python train.py --init_std_o=0.0 --warmup_steps=200 --dataset="wikipedia_en"
MLP neurons of a small language model. Each row is named by its layer, matrix (gate and up: input weights) and neuron, and shows model dimensions 0-255. Each number is 500 + 25 x the weight over its row's rms, rounded and kept within 0 to 999. Numbers have three digits each. A neuron's up and down rows have the sign that makes its largest values positive.
Before each neuron's rows, "fires on" lists the tokens most often at its 100 highest values on Wikipedia text that the model never trained on. A number after a token or word is its count.

fires on: "ion" 24, "ation" 21, "air" 12, "ival" 8, "is" 6
L2.gate167:517501494494473511507508517467477529468508510489542540495501499492521511482499526532443492534437513480495502501487479510521497527500480505458488518496490429491480463489501497467472521476528527527530475509462528512486509477551520504443517472487523532545453529509480488540519482467513533496504501483472480492521525515503515477540512478503478498512509474493501531487451480512521457508515522505543504547443505493511466515542527524485537510475481551522487489487488501505529531499482469460516488513475473507469487536529459452495521529521503522522498519473501546518514500513445494587480476524517519519472496518499506475493509504448476497471525527504486469494524527466485492505512499512477507495504435488477462458515470505493499491538477478547510493454506500482480521523533469
L2.up167:429505507511488518493512535498516525498504462494490560511501487513463482503510532524475479494503448526491475473535475507498494489499525495488490508493484491463478506495492512443488422478546508519510495510477566477477489538508556511481491477499499528497488484577524531484473475465488561538476489459456444493515517457491512508499520491502477481519514534483526476517441535518465481522496502471520484515513489496506446467487509482474488497500445475521483507473477498448471531479538504489513548514468469494507525539522484487495514483471513476509433488464555510511499514516468513477492489492499533468486467505558496496504492511482471457508503514500537468482494497479523519512516491508476480502497465489482493491513478474480491455525441513504469463560504498509473506491479463

fires on: "ip" 15, " Jo" 14, " k" 12, "o" 10, "own" 9, " o" 8
L5.gate329:481550508559499503483484460511502499489477511557484506488521522538505519521509454525511522483463484512504492498475500501487544526474492518517477492488535468486512504465465496492526504470495488480501532497496520531473509532505498498485441481505559504525483499495518451478523569549508468476494537555460481508508509485498479510490538489517489489503504524492510536498496574487526501497489475489504465470480516520507479502432474540530495451477499524548533510526525514490482464530470503505515518498486451518495485493471485494472469512478473520481450469485527542500487492480479545524518555524522484488534493519505512460534475496508508495469509493504466546509500476489481491549533519552509487461511537471485495476539488505537500483499503447524487518509451452472498480486499498
L5.up329:472490491532514479533528519499534545508503487471480502530541492529510503545547490542450506477487507494491508492486497465531519499471506554491508486537491571481503506504511486501532512489534514506463544505487502512509477500527502515500465485516499460508506507515492432507517511519509466460465507488480488511492525497488475491476498463521510506515506455514542529515501511474461519567511506481484445476524532511496483520526516509538507475466497476496469484490514506504519519481527560549480438466516506546478485505498500475487507490495507453502502512481463516471509513510491501526468558490487533511488447513498500486531451493489450510473470490479476480516503565507490478497490517497479530449520527464471511511525540553518486500468515494468483467539490497507503508517461517

fires on: "n" 27, " of" 10, "end" 9, "rop" 8, "o" 4, "own" 4
L5.gate558:502542482484512467504519475547516494484477504503505534508516501509513510485535495511434510492499502509495495448481492510492479528494530542510508514536548489478532491487513467509513482511512461504524489499518536561490494437493487471508502491524469497489498525522507464498542496478495499478497520484439478503488516453537463485523488557507545468542501487505500498523432559536479472481508517496470518493501472475502529496511519515513471500545533485511451447508504501505512507488496486534496476503503501526483511541469522488468524530479526494496508485504494531500527526541489486532534536483512498503539494500493492443510556518500469530461526488510490517463494497515433480497536523491526493507495494526516479487464486541522533502512497536498487525518478507475503510430498490
L5.up558:478490478498493490525510468548480449501536491476481512503520509494486517488514504509475487493482510526482486469492469492488514496518523523531517529542551565459526504538524459490475474520495461473545528502509503510484511456520487467511455488536492505488517517520535486472513528516478523481461512480468525524502529487504457492512491557513487484492487499488542505531485570496487506506529495501456493498475504479485476462494492530516518487517519473509457468475518515496539499507524459487497473505521483511493483512480481513488483543500509492502471496499515527517500526551466487532538532472494511479486513477514510436517493489494498497491536489523508463515504492507457456505491500495517513486481474473453442466497507552519539513499483536494507463495470562497534507443508506

fires on: " |" 56, " of" 27, " in" 11
L5.gate494:515512545509509476504540489493502530519506520487516544480587525537491520469482475485480452490484508485447528516522502490487480525526480482467537482477502508469536505548494479481468493472503560507502542517515505552539498509497515553460548481512534503484507532489507485502529502517488459541508529517513501498515523528512540542508500504483497516474461501487516470473480502469494489532495447525464535513485485494516489467491488495485493506526536520493496482538509482494495529496470474434524488482509483499475485523502497530504487506493503484475446479531490454488528495492507451470515464486542508519524487488472533495555470506490503469492548462485547516482494468485522548516484481512479478487469516510498516529512494535514530510525538455506464552509528464480490500474506499
L5.up494:516547489528499463487500494456522475523501478477508487502502466488523514536479491486496494481535544436492514503495516514497517512487503502520469484484541491479529483530474511500529521525491510463498562477548470543489455520529471574529520505492500537511546422494457531479458470504471504477510515488486553509490514520490536498514462499507519490451497449514482520486522489496519443525514499515488492532489530517495462487481455442525477512503479497495454484497477513511436515532523497474499536537543469478484527529464495493447482441518487508461525483517519514518548505495519513511504480517500497565492444490444465503538488522500510516507532485478521490477509530487520504504549512494492501478506531497543508491514511527482500497494548505539503492477482522526518516497493509

fires on: "ar" 15, "y" 12, " mat" 12, "as" 11, " Mar" 11, "c" 7
L3.gate503:483471499441499521495511518508473508512458497483477513478512518451464486475522584473503532537451485488515493497520515451511558516487455483486501513498469499505481527524512465501493492476502519470509557489454468462491532513496524547542499502497492528530524471470503543517495527512530450475461501491530516530479492514527481504498524501491501513501526564541529558479521506526498503524496521474517505459462482443485493508499466519529491483535453530488505477523477520516496465525525543482544503480524509480505506522482508513481512514520514545490490434492496516508513497512512465523541501494520478487499496456481448458473511514509489537467480520474477513523481510512501480456512515479510487470474493500499508437511505484494476460502510496446458500523484519487481476523524481
L3.up503:466526494514527539476504496516491494496497513500474498492502484491458510475492500486492507519480488500444477482516500451483543479531485482482513452497522522547496507507524442485516551538534452521542514486503479468443481459475462482514483511534519500498500498500515500488472508522472470483508518503497532473466506465524523474539496470475484555475491503531469517466497491489483507517469519480519541465470499493454464468511484472499504588545497478474507497480506509474485516459495544491511539503523533527491481498444565517501528489521522479558546465483484492528489453509523515521470515514473504493478477505516526523513522526493533463505522500473530498504551474490514489488485497525471494479509539496515513489490530487497511492512466452537517505517516474500526516522495509

fires on: "el" 30, "re" 13, "ob" 10, "ent" 7, "ing" 6, "et" 6
L2.gate372:450499499510503533505523494489525507497502480491528486506479498501466475489509514506470464465471493480521540470514483499531500513537517490483480480486468478479536480502456523525478486494490516491503470501458507488534465505515531499483518466545520458480496532468512474520498524509488478485525519529502477506480499523536517470500501522486499542479549493525496508505466501492474494524507468543468490536516516515483493521549519485473528505437497498549498500471505501544499496507455508469553533488500477489463507524482460486472462474463503478495477443527498431516542465509532476491528484511466490519430513507496474564481521462535487532483486479512513525479464507522493466512514508457508546501483494470502463508518524534490531460468491487466521480523466506497499461529452468
L2.up372:495510515507452493501489480465485506484455545465508505481502490524529489491517504515483494431526449496546496465491511483488491488500480473508507518493466521451438496479521533516480476483470494493531478547501483477458479496503490527475505503493493495525558501442462471530485491480507539527514482500526470470458486521506498559497471508432498494504500503479501518497511516529462488506506503514551485534419479505525526490500459495490492493505509481486530498523478491498544509511509476513483514463471529478447524485480483501472508487538527478470481511516504525453542479516468515489480544452517505537518521515484515530470490463490476494559480473492496531505512478519503475510514502502502474481501510497520515498481465478480475520526526539484459523424523493499520457511453547

fires on: " f" 30, "-" 20, "v" 9, "c" 9, " adv" 8
L8.gate428:512498506474485511460478480504498486516480496513515506527492529521471485486510490478481556510516471491493527521508514516528453489530501556474499485499503484540467510505512476513484550501541529487525549450467531503492498466463496553505549465471493496491524502488497455555509484516526510530499492470466473546507540545494494429485476495527497494491523486517492526491500491491471468476503498498508519489480496488501499489474543474484517513533497504483493533581500488473457550483523538501480499487446533488462502521502517522463485468519512498523491481504443479476486458533485521467463527485526513565508491530473489499486535486514480492473482524454497498509512526466450462502457518488531486486468483508509520494475547484512502494470518458459532507511534498512498496522509523
L8.up428:490515530524526456504471499490500498515429476532502506505481489505526514483483527469554495493464535511456499505437494476482511574509466506491483508466468513500504487500493562482509489513495519487500451505493529462498519524511464519510500471532530480510525508494521480507486560545493444502582499523507508506534546529476455523508519492488490509529517503493533539512522470489498489494587521459519468479502489483518465485506528476537510491469509529482518486485504431518505502506481545499472506505496521494525474448482490526506498469539519497487516487524522475481479519483496494511494473478486496461488484493472536484536514568498442535519469513494478507499517505509536514490510466452501461499501503533533479508478456488513509504478547472521485511483499502511522502484528547

fires on: "'" 23, " '" 20, "ult" 10, " cons" 6, "io" 5, "in" 5
L2.gate498:469524464486503452531460502487486460498504496537504466523493512501507459515516502542490507500509504452498499501533494484487581493478522510526503502495507482483483553486482488515494450490460497509532479553505502505459496503471461531479497502510503519480476478500502545537519526477518522492456511505536500537489539460503477537526515563490529537511503492496518524477479463485464478513470580506524502520455520507513448500484504506532512529499501505490484512491544473496516497477492534508518506479510508507493465506517487523486550488477500521495509466450497525487530529474486476523492512483507516500471478518510552482506526487500510515490499528476495491514519511485546425498494496488490513479470526486491498490582513467517448543441479463515487519495495543462482517542500490
L2.up498:506500539558509538479488528495485488492471502536505458558470506504497511553462529524447518506506479537499516524512533488521535501495468478491491493512506516533508479495520488509508455490506487513474521494461503495489492498459499512479492491520529474505481503509482518503465521517483505513527494509462472532501509515463457526482510486503437447489487478501480500502463501524495507460534475499474534522470493492489469517489482512516501465499483467494459448464438473473518501522497457499518472511492507523489466453530515522503473498511507497548515471489494526495518487530471514523476504436515518431529518470524526478493466485532508462490536526515519443507495535510487554528502499536478461504521502488517508526519470509544497477500501429510503480464443515492507508534517490

fires on: "p" 23, "ol" 18, "e" 9, "ed" 8
L6.gate40:525459508529504523494548491517511512453480497516491458545505512476475512461517491493524494556471483477480477517472477545499496489498490494479546452515497480486497470512474527505513527460533494422478546496443538529520492503488450496492533512518469490512515447508488511469497507510534479478521519529516518504477450527504485513533522444479520478514484481500504454543499481493508526524453505510476484536482444466490465496522473529484481495454532492480540477482510498508504492493491506476522555539437549538494498449468494499503503539554492493478492526517508489497465503492509497499501504515485475454510498493507499451541536468499519480509477503533486532522506504489476473514561491459508543500489532476466471476520532475496502494541527526522502494450471459472502493516498494
L6.up40:494478538515538491477488486491491463452515514547534534472539549511486493476492488491508511530455479526504494504498490477519447520540480504590519489526531502529501483493496505506480513520493485493491467504490494514470487478512540512477503523419529487501474517480548473500471511530468461521489472478499492529489509500497471493511493508479556519475503438512496531525526479495495500513465508493502520532492462490531498481501479504470508489527473542490546523464477514592482508500549527521513469512486521508512498481500480534481517530514497458480497534472457447477495494464487498515502528512500511488503467480504485486505497487556508534495520519518478503477486481504521474521454520526486537489497567512477487461480509505497487481506481532512508476502487513535474505510478478

fires on: "ent" 21, "re" 21, "a" 8, "ett" 6, "ater" 6, "u" 6
L2.gate350:540472535522503506496521511524536491504472473514493457503479528546524506533475470463460486497494518468485557481466508504493536490494504540516496510465533512492472472468501494507488508465461554530501508499510461510491509461520514495544554469525495478483522488474469477536494484512506480476500515519510466429482513543514463502514493512502446519514527491514524488501484462478522465532523497486447491515484467480513515524508515467463516497507474514501520535488481519527523491515509521500498521474478478470533544516524481486510485489477465514523510490462530439480525530447525536502508499465460500482494469500526475515542451508542485507474535525458486518514498466478522485532498489471525537548515509493497502521530507503489504484477571550433497494498515505510526476526519446
L2.up350:488481510499479540530481527511521497513509494504493497490562485459533520519471496475515464473534482480493527467490525458531505532481517497504484493560499463491486528464534480518515519509488517486516527490496529511481538511511517494530475464517484467528469459542487488487465495447514488518473495492549502481496508512541491499541502523504515478493501524524461464494519494550485475486513505528490514555505473526466453537504500490505492506503477492494506509492530506506547511492498485491484505463437437514553447527515509481515502458522447503452513498468468540501534513529484490533497523461473484544476487482495492538507505480516503454510515506501523532448507469452486479515497550507502481522532499494489518539474502491527492508480509506497455453480533525527517478515509445

fires on: "v" 12, "m" 11, "mer" 11, "c" 10, "em" 7
L3.gate614:521494497530489481472501529516476480503459465524522456489513502507524485519538471490508544494460490505504497458509492508526486501499517535502511478516527480530486518508497514502475492527489508533482495516467534465515514509417496502523530466467481513536512494498498451566507490507506515529493497499472496485492516538531468498569466495472507506457524506507557477506510515429488511479540491489487498453518488504517496502501476523522470485531526521498531500502508460536460484428497535500494565518503519495474472481503531513486496450510471457531497505501511532433503565523542498533503525497498479501525503539513524525509514507528512465468539467490493481568477508488517493499460491508474542457496517513485501450497459504496485507465512478513506539518488482511512497498479466
L3.up614:459519495497491481462471512487525475496509493508511491486547509490507515496525488517475484491498459493511470497517498477518505498500559481537504504497472474523497520525480479494516467471494463498479482481506512491518469498487523516535520514510491475521531497503543489508531514516502508542500492492525490450510486491505488517486481509498470512493512502528576501514456497479466510535511454497530539522494492465529492478484509516526503518480521495439495537523515480521523535441477473495497520560517526476547505460542524495488539502502487470468508515504489510518513555540497470469423484475506442516530509487535526549538471511469509484495475484506467531507487546492485534547512509503414488461515462506500497501445479496491543490477525476512472550497451476492497482481555516

fires on: "le" 18, "th" 15, "on" 9, "st" 8, "ect" 8, "s" 8
L3.gate170:516471528518479501490522507487513531516465502455500520489516565513476463523459486504475466508535516470481508540513486506473530476504503472480463518544501511522541532485475519507489497528471502507477468489500518493492532469518482497484511485496516534492525430540528526502490443524475522418497522496516547456496494491472552458510497471458480544432530513516470499469523478486495526507469492495492529554514495503456535483512522514512480499507467502497472540463487498523465512477493485498493485485507543455503483504476531499505499477480534527506542506496498506512500496481492516527526523463501498510544469567483493437470515510485449501522517525487512482494496535492508497501489522439481530521492463492506501514533515543549494482547512491491509522519516477514524489514498456
L3.up170:489490528506466505538463501512438508483501469525475485497524521512497521510478494483472514479512510443438520475512489494524483496539478488511536507517471492487481499502490540508500460497526464461565512522501496474540571480497464509480467507517514491514479491503554476487499453495475503485507509532512485504494519486527478512490504495459497470502520500539515488491481558491503452481529523519512472554484476479464521481486501519474501470482507453520528495496533518497508522493479520465511475556522524497535533478474508525540497508465509520489514528491514513463496496504482502499508491531475454538492471493501488451504511485461440480501495457509474501478496458560497469499474499511542544503515478526540513516485543499527478472521479502496501476547477516453464449532545476

fires on: "re" 15, "iss" 12, "ran" 7, "ic" 7, "is" 7, "r" 7
L5.gate319:495493477495494501516506507497456467488489512525483497508482466522501483486509469505492502475476500533564539500522506500512530521523507475527481487490458522514539489504492547501478523439518527512492467501450489446531503517514506483485515494533493507535478539517480487488507486487560501552457520478538477525491509501501496539544492515495479485503515456523469539525527495504520527441503540498511487527536476522504510498492466455509502502487531485476519482508518470493513501500531486501511552451550501479502449473512523524449507555497484507485462546506536476492488472495493524477506498502527512481514506463495471529504528536496537484537517505535458517437488532532527487507497479499492512506506485498538454480467488420547499507496520477489511496542507464530478463514506513
L5.up319:535515525499457483546467520492511479497463498553499486509530543507477457546509476523510475478477527478457485479479519453494493488515488496524476495476480470486465490435476468484521490521434518465527514521489466476491479539496502501463522473492442513506495526535463477456481487534498499535495509543526520488502524466499493535486489465468502546472508501491493477560482478541527491488521562497515513506480516471513499489530516504469521485499551515459460556485487481507461483524486523533506479497492503498481510542521523528498513539456506503514474552475494518482475542540551486486525483506463509525513491543495493501534483507473475502503482497514508493519542472515517508515496548510495491544530518509517507496521477526514508474464475520466488480493542478506544528471461522

fires on: "ist" 14, "ather" 13, "er" 13, "ther" 11, "other" 11, "ife" 7
L6.gate586:556527476514520470523505506484539460503500462506533511555483535514507498520494506452483468498506488489490511549512541482486471486486494514485470550556471521521490456496490480466529516498529503476510497496487488531536483535437502514510501474456518497481504508541506535492497504509513511456494460537492470542490490507494507481466487522521492505535513524474533493513527484507510468481506489498470546541504474477484514473500464502513509486476505481501488512507512521558497498525511514484473527501486499490458494487566486490466507499522505462537507471479535498507507508448497477498505455472524428490461485535470505455448502488513530490529515496502486442472483517455510515483502534501509525523523478489506539517511477486527467528504468490474484545486498497493488501514582503
L6.up586:511460460504512486472493494534494499530514486485510546534487533504498493519517493467515512477499511513548521514564498482526471531515495518499526490497486504533479541487475488524472489486509495528495472526482465479534477484469471500487507466502544492509474490539523489499447489479505495492483485497506502495495538504486526448442519483521536483516497557520503487502545538559503453426479481520455478499550509469489481489516458520512508508521519477479490498479476520502507478512546484552510533532542522534502544495517508498475508531467515525490560503465506493502510521475529462492500508527506527462482482484451479502514491463513516460492448460513497431462478488498535507511498477528522509481474519506508495481512488467495474518447472481487498534473481472501473507526515493

fires on: "en" 43, "on" 15, "ou" 8, "il" 6, "t" 5, "th" 5
L3.gate107:530515510526547499514516481515500497490512500485506516489485520498509466514490513486488484496496503512453524506526539482533532449541500457475507535496576552548525511535452475533500517505514497533504505489482531521531524466480474453539501547500576483506518518492549491521475541569522500497511484513477472451516551529527515494504480476489490515499532503506495519502541485521498505564486451481508535497521488510496494487509510484520503472453490492506479494514510512520477554545462496517490466465498484488517447479477481449491472479497506484501545512511472521502525541502527517467569451528475501479540488437488504478532512521522491456542489510471464493463543450500483522488515507488502491480499485507458484499506466483518479495503480466456501528498481463492512487488485468
L3.up107:463498488485440524514487486492500535465500529530480499479466510487492521504468540481569550500526501494496520502478504495475534488565502544496503529476507472498465511495565497481512505503475499525539534503512484488463492476536488486497501529531479475487511519482484442480550416475519487466511497498532540509487506480499496505520467531488486527476484485508477496498526510517512511458486522523478482519515465451465519517543538454460517498534510493476489511512481495499527493481554523498493481522499512528496483519498489527496465513474486456507472519480502502537492478467482478503496459471474516487482475485491459490464491491475498476536475565466474483573472505556518457503477534522491494495492532489480531511517484528514502511507526511499492512541492491498492504533557491

fires on: " polit" 23, "og" 15, "78" 10, "e" 9, "olog" 8, "H" 5
L2.gate510:494504519526478497489476493508501503522529532530472535476539525480561467471501490506521515548509481496513499551535473517527470448508500515523547520527468533488517491526480451467486471473484510543523577520501516511493493505492513520440508476473442510512478478485489505495545506461539513479482532460496511496480510518507495503495520493545509515440486510492562479547539509528526491484507532463507493468481460530482508525472484502493519519564461533516486530501508472508531525455480529468505519488503514472526508505496470482517505522516495557521461505534512477520504464498493511545465510487519489489467485491540501487490486483534502515535530514517512493474500551502519520461496506497517533505514515501459525486519468474508508480515521503496496544458495475499503535509511461
L2.up510:485503503498494487537468557481515558508484505460511484486483507506493484497494482535520525512513499510469525526509481514546481492520542488522557538525500549502517534529466465500519473547496528523504573588542528534509489507455526494495524545536473500508513477520551534516546466425477493539499494494478513488483479496513523501477521483502528501473517506464504504510491517482473534492480481505565521463488512496489539511475501515515485462515512476511487485448453505495483481501473502479562535491493487509519481510504511513539486525532492494528491506479486476519499472499483505496495480514519479468508469480516499516497526507509479472476483527500520478501519461506525511508542532477532501534542497538489549511506467460515520517539474460483511469486504473470500496458545461

fires on: "n" 14, "–" 14, " |" 12, "oy" 10, "and" 9, "ed" 8
L8.gate458:560527537474463499477531522491505492459518519453498508483536504529485496531507493529525498470503477499508504495510468455456521537496430450516516552563504570494523513517484499514501466510480529498471501507469478499516484488503500482477475500526499466496456507518493462485524507502511498492485475527487494491498497512509474476540535515491507516520496495520455487466506536462511529505526499512512490503476446522479555496529482546501476468436533525507502499486522494506540518459427500505438483517515479499513463478474467490498503515534471489481479503531552440514493476538484512494540481517512462522550480494510509473462502488505503482533466486461487501545504482469512515448526505472456491523487501527466497484477515518481491501494500496499477486483469477461489490506503461
L8.up458:492524482503467494508523465504509506493498495475464487488501504459507554527526503517513458490523524513494523498528488517488531532511507562502529483525547529543488505498514493498474513519488436524544459513511538499463548467520476549506473485519484478471494487460481510512537500469522449517509490543490536495455493470451509473492490468499497466522532487467493498517531502488522484526478503504484512510490513475463473469482507465500522500510471485497514528514522522485499508471520440524478527503488513459476516513472514531521476515522519487492496487477502488521501492456490505522500484518496510525485502500473536550583497510503493493525506507462460468503504516506475487500497506521509486511530542498520558544539483485506503508534548445554527518479484476504530465454521482

fires on: "o" 23, "u" 11, "ch" 10, "ed" 9, "y" 7, "ro" 7
L5.gate282:527440480492537532526501511470511496483476520511474453480533513515481492508481528533469497472515498512514461527501521516520491517517501489535499486505480506502497470481497517504513520492495480438504509559502510464481512429521492461449477529498474483519522531532528498478480508515527515471505535497473562525510517505491488468538481528537499499490496513488511501494481509522483505456485489501450515528487547468535480441515522547529489516465493530499481497510540476521474502489517493475475444546503515522526481503531476518485483507508496493477541515482485473454525539515479503537475488497520489525506503545444492525490492508523525486508505501517531522515475470529538482463502483512499464518528467472537516481489467481528520447525541530498520491501503488431473512459492471
L5.up282:520486491508504566500524513537521515473476503500486522499483478511526512535496452511483489502492519504484566535492480521530487504461517513505501472529491512478526507474523495516514538541521502480506535501540491528502528462450473469502493523503501473494507504466468472496507494495421512489528509508514518486486512426544499521461519497476546454523499477479517488507440531493544492474533463487533502486474508561514499530496511483474516499491453477463505467525498452495495472484490474505505517484495494527499540458512530470500483521442482562560530512514536482491522503443529500528473487519506503498530507561515506482503516516499511500501487478470481489439507537499498513488516530493521510468499523498548475500497487529483483560471483494476469495478488518531476537500530493

fires on: " of" 11, "ult" 11, " de" 7, "a" 7, "'" 7, "el" 7
L6.gate511:538537464496505543496507499516492510521508496517537500506504476503525498469517520505458506508506513509486517523551531467460482490471517513532489470464465500538469463472478529513485542476473506506499513476476496483495484501476512517486468499485543485506495490512480513562495490538481535465476524470540492541476511469474457532530510531469504460523455479457476496508500480488491510483485515490489451486508481528506467460520510489506500516483501514506549522477527492503480563502502510530504477466456472536509496499536496467462521452509452481506542508473509503518466492534506520526474487496527441516509466537514500489508504505515515472514527528489520507544491537508504431531505497529544542466506519491497522491480508508488526463506465482471505487519515520431468538522543513
L6.up511:512544481503503529507503523536520520460502515514484482525501466456527507475493492490527529514475493505506516512482464458508493480517469479501475521503473498522494466482519492507457502482486454495503510485533500467483505500475527509481499502515537462465540494504493482541470474500555473473526484467507515511469513491491492528504497529488522492481531485524529481515504512530524474487519495525554478459510507518506473453476491494545502443496530532519503502480451533495509497511517489493488468536518485465467485477512485475442551500493527487513455500496489516491457512511522527505505479472487520502565521491492476417536484521513502484502566508478508492532496540546487503516514479511539525444483523516493510468476508499529500479529468478497532453475470520456488503495569527

fires on: "ess" 37, "ist" 12, "est" 7, "ra" 7, "er" 7, "ers" 5
L5.gate426:502536473498453522496460510511470456467501525520498501484462499465545498521492505513483510468488489454518490521487544521510537503514537504489470525464469464488517478526457514504447512474495546508499503498448483539472510548514437547533536492521533547496489489497487499513519510498527481523500504477508509470497530448519497488508536473528491545457507536516491469497532502485500506520520501529552507474472479466523519495463512497548510546494472462510503501504449502466448444518501445479497480483533484532527495500530536514487512494512493511519482507478440506533471510494459477481508515457525489480486472456502505524515524492492493511517494485498486517503501463477536490515464503546473456478490493493514476517484481492499522504525491518462488516508493519476521518518497495
L5.up426:530511512542484507477497465557523482517517490500482517460494441526482510545471512490495472466482480504506499505491541494520528497498492514469515500476511454483504497541467494490512507445484478511524459509488439491448532525478532513515495446508476509471513481526482489514506518472538503490496488487466517470543528473488523503486532469525507495454515509537514546433531509546499492536539499510485474505480472479512527541487466477516516512496464486490526481518514475475498497516504458474529508496556534496483492514511513497516470534534505515507467521550510469508491509496497517496487472433497492493518505519511500533500498504457449495502492497560553512485475483490531492546516480508497508477508478487549506483542516497495482499467508524492502490470482511503510468503465481

fires on: "ast" 29, "est" 11, "all" 11, "on" 10, "reat" 10, "ers" 5
L3.gate165:519516496504457488512500517519505500499513507477503507536491538470447484471530528501462477539525506517512528524470536546516512518486500506504442528494500487516511460519477501550526479502519470479501489477510512498501477487505487491490483471492524513475498512510551493517521504502475541452458462536507489507493496467524456492505475502513525509487512493480486545528490464508524510556466484434493515538475487477516488480510492452512497522475477497524547490513489493471514552486511512445499504528531471544477474461479476485546502469524520557501498467555491471510499538502485496498550461464508514481440508455481485484502529468535477497503509489486513511515481506463553490509535493498523454476505486491494468561512468523527493483507507493498554485525523481492480489498517491
L3.up165:527521512463513533537465464511486524482495490471522474513493477435502509504510509482499506511496517471489477497482495486528522509467483475538502509484516488529513482497522462489491543483510489507525460541528505507489536521557487544481504462515498540540521517553482475538498494477500519475514493483505487500501489510520535508524477454513500512503549518500492528474541498514497503521523510531523484535487482476479523573498538488508546547501525502512503490509507477498518505505470538475504425515529490495501454497508519517510457468504516521544511509496544459509497512547528493504491548528515484462506468411468492504519512504508475498554505510521522485502477504438532493480464487518500486506516456535508456486547477484538489471493544475485475459498531507514468494542469467

fires on: " of" 54, "ong" 9, " other" 7, "uk" 6, " than" 5
L6.gate523:504508486537485502527510465475539463501515448502497467482507461542530448477523494477472461483494575521488470583513506529509540509476490548498499528489493525473517453504570540480488474507466534536529540526499483567500508554510524514513480447488495519495478518475498489529511505486498489504476511480489499501470473521468529493541424473474502489465476474513540496493471459511475506504521507499495503523527503518477490463510503515496539473501491481492493519489472459489461537479494475492524490504490482511531491499527504507514480473490544487476499500496507514476502503506529480542491480516523489523538518512537502480440506548481508519538515453527491478512503533505521530516494473492501449512561488541497476493523517488526519488536474486546506503476511543521510483487518480
L6.up523:512507532531513518508485461495520463477489476490506516494512509515517505511495489472511511500510539503481541521521517508489499497485512489517478508519523540478548455477548493484495535498494497537499505501484515487510478491530497506531510543473464466508492469498558506511483519522492541475418478442489532460495521492489533519512507492467527479534506486531500479493471541485498537501513502507525507494519500466473473474524490458500553503518490482485509494498520505495451520492505496497501557527509480523502491487396503527529496444445528464473447470509499504529510464545513483510488495507506511489524528531525525490512524560468476461498472481497511504481494510461529538525535467501516492463472492468479473492503533533507510487519510535524472502497490495498519522519447496

fires on: "ly" 23, "an" 12, "ist" 10, "ther" 8
L5.gate0:489490486510525505572525519443505532547493489515504498492479504485498488496510468550488519499490452506479506529534528458448498510483519508512500483503496519477491489518538490533518478475520532480462460504507530529514465535469500506524492454484504555473544526516507514505473522511534541506486491492494494525481491491488500493479500444472522512534484524440470473515522521478451504532491513534493509521547563505515487521482521517516501495471490540515477429505481494497473516501480517489510537492543506461471513496526515500520530459489545513455488521544518476544474462520513509487524489544510541499473534489485501481473477521463479516539534468475516523471483470520509516538472526516482495523479512488527528494499484503506495484464452489501510530497532519476475464502540537
L5.up0:543503470546521501497516526495505497467477482492485545539483502489469488496453479509535496504497555469520516533511497528494489551532489493461478511485494446505507521529501467553466502529462519509478428461472496490482513480502480468556475495463469465485501450487529508506464526477494469485491524482514493501508481477533488495488460485563507514478484490454476539538509499504529479518536500513484494445486517491473513479496493541494479493484493503490522545510441542520474484514500480531479546520481518491459473471490553504485485535461503493495530507463482523490450490521512505479484503455475531481479501501487497530489469527529498521476468450516488493492496526513535484518470492460514552516504550485483485501488535494498475502511475465482487490489508486494508525535473511

fires on: "ol" 26, "ed" 17, " " 12, "end" 6, "y" 6, "und" 4
L3.gate221:500487501493500495510534483463471494449556505467487473505531487541519452503529521496514479490493484497493492578451460524507481555489492475526498485537484504479467500494494512475517498511515477469476486490479522504480523502510473468475517521472507491528495503466466514514517507476561473446511553485508490538495525480502502536511517523509490501510496489496517496519490516514509507479482499527480502491463532487501469435492496473499525471540500521437481526508521520476500487439524466527489463500516513521472518484487465480529492478478460509503535505510500484503501494556508473480470501484526491508487475491476534486436530480512529496481491532463483558460490458437475486479509497492519527488476496498464500455474508477531486479522492515527542500515510516468525475521480529
L3.up221:556514504491530485517547503507492492472521512475482477455475523484498427508509483485497518493480505501514478516468471529504482535526507480514457522484485481516498462515497470500488443496482522514510535509483507492499479487473507474425525543474493476469499518492494483563525488492532466503486496482504503506497513502499481473518519496500541512513563488495479502552537514476525496469502478522507485501466494518511498462476512463521530497540532510420485495539480478503526511469499502531495506536548528488495494479520499526490485544438538481501503503499536460489519481480508470523491563516479500510485486516462502482473525522537498479493529532477505525487501508476469498470549526530449525538501513495531478505456478495497456504500495495498512520492494518495485472465515589

fires on: " Mc" 15, "c" 12, " gu" 9, "ar" 8, "nd" 8, "art" 7
L3.gate638:503477472508512502504499523501513516518492474507504507474502511485536480514499536542474489454496462460495445499524530475486537499535492457501515471468525490470483498507485491490507540529451504479481498506481523484488492495505514499495522482539514476510505488504505502516440513491502506446507518517509537506476516496495441509496504517510446580517513519495517502470482489496447496489536469494479478522525527527531438486500520485522536490534446553506494473502459546524503484498498458450576452501525519513504522465462525490514503531477512517523501504484498499557513476489502507486531461491501476488486497464493467484504499496524476480489487491524517480524503491477465527470503510490530471502524500467513502479541539487534523504515530467466504508495493507485473494459434458
L3.up638:510470496506503511474552484507551431467497475518505495458481487509497518519487504514472502519517495486483464473524500505467537468483534500516513514494501486475536500515494521499524514474509519436482532522501472469553518456503472502489494490485505486498471509466491480515521506462458483498509554494458541461492487477500458523528472515503462495467495498508507517508505477511480519486485440525505522523494477514519533478503469487511508506520542553519503466483500475482533449521486497433517544486499451508510467468474484524499493521495485498487501476475517498522503473482554523510469506518518531506502479454549447493553550510485485462525495493538456500515513514515559457488524518494480504457513499491521445525533511474521492469502488478495514477485548518484523461516530520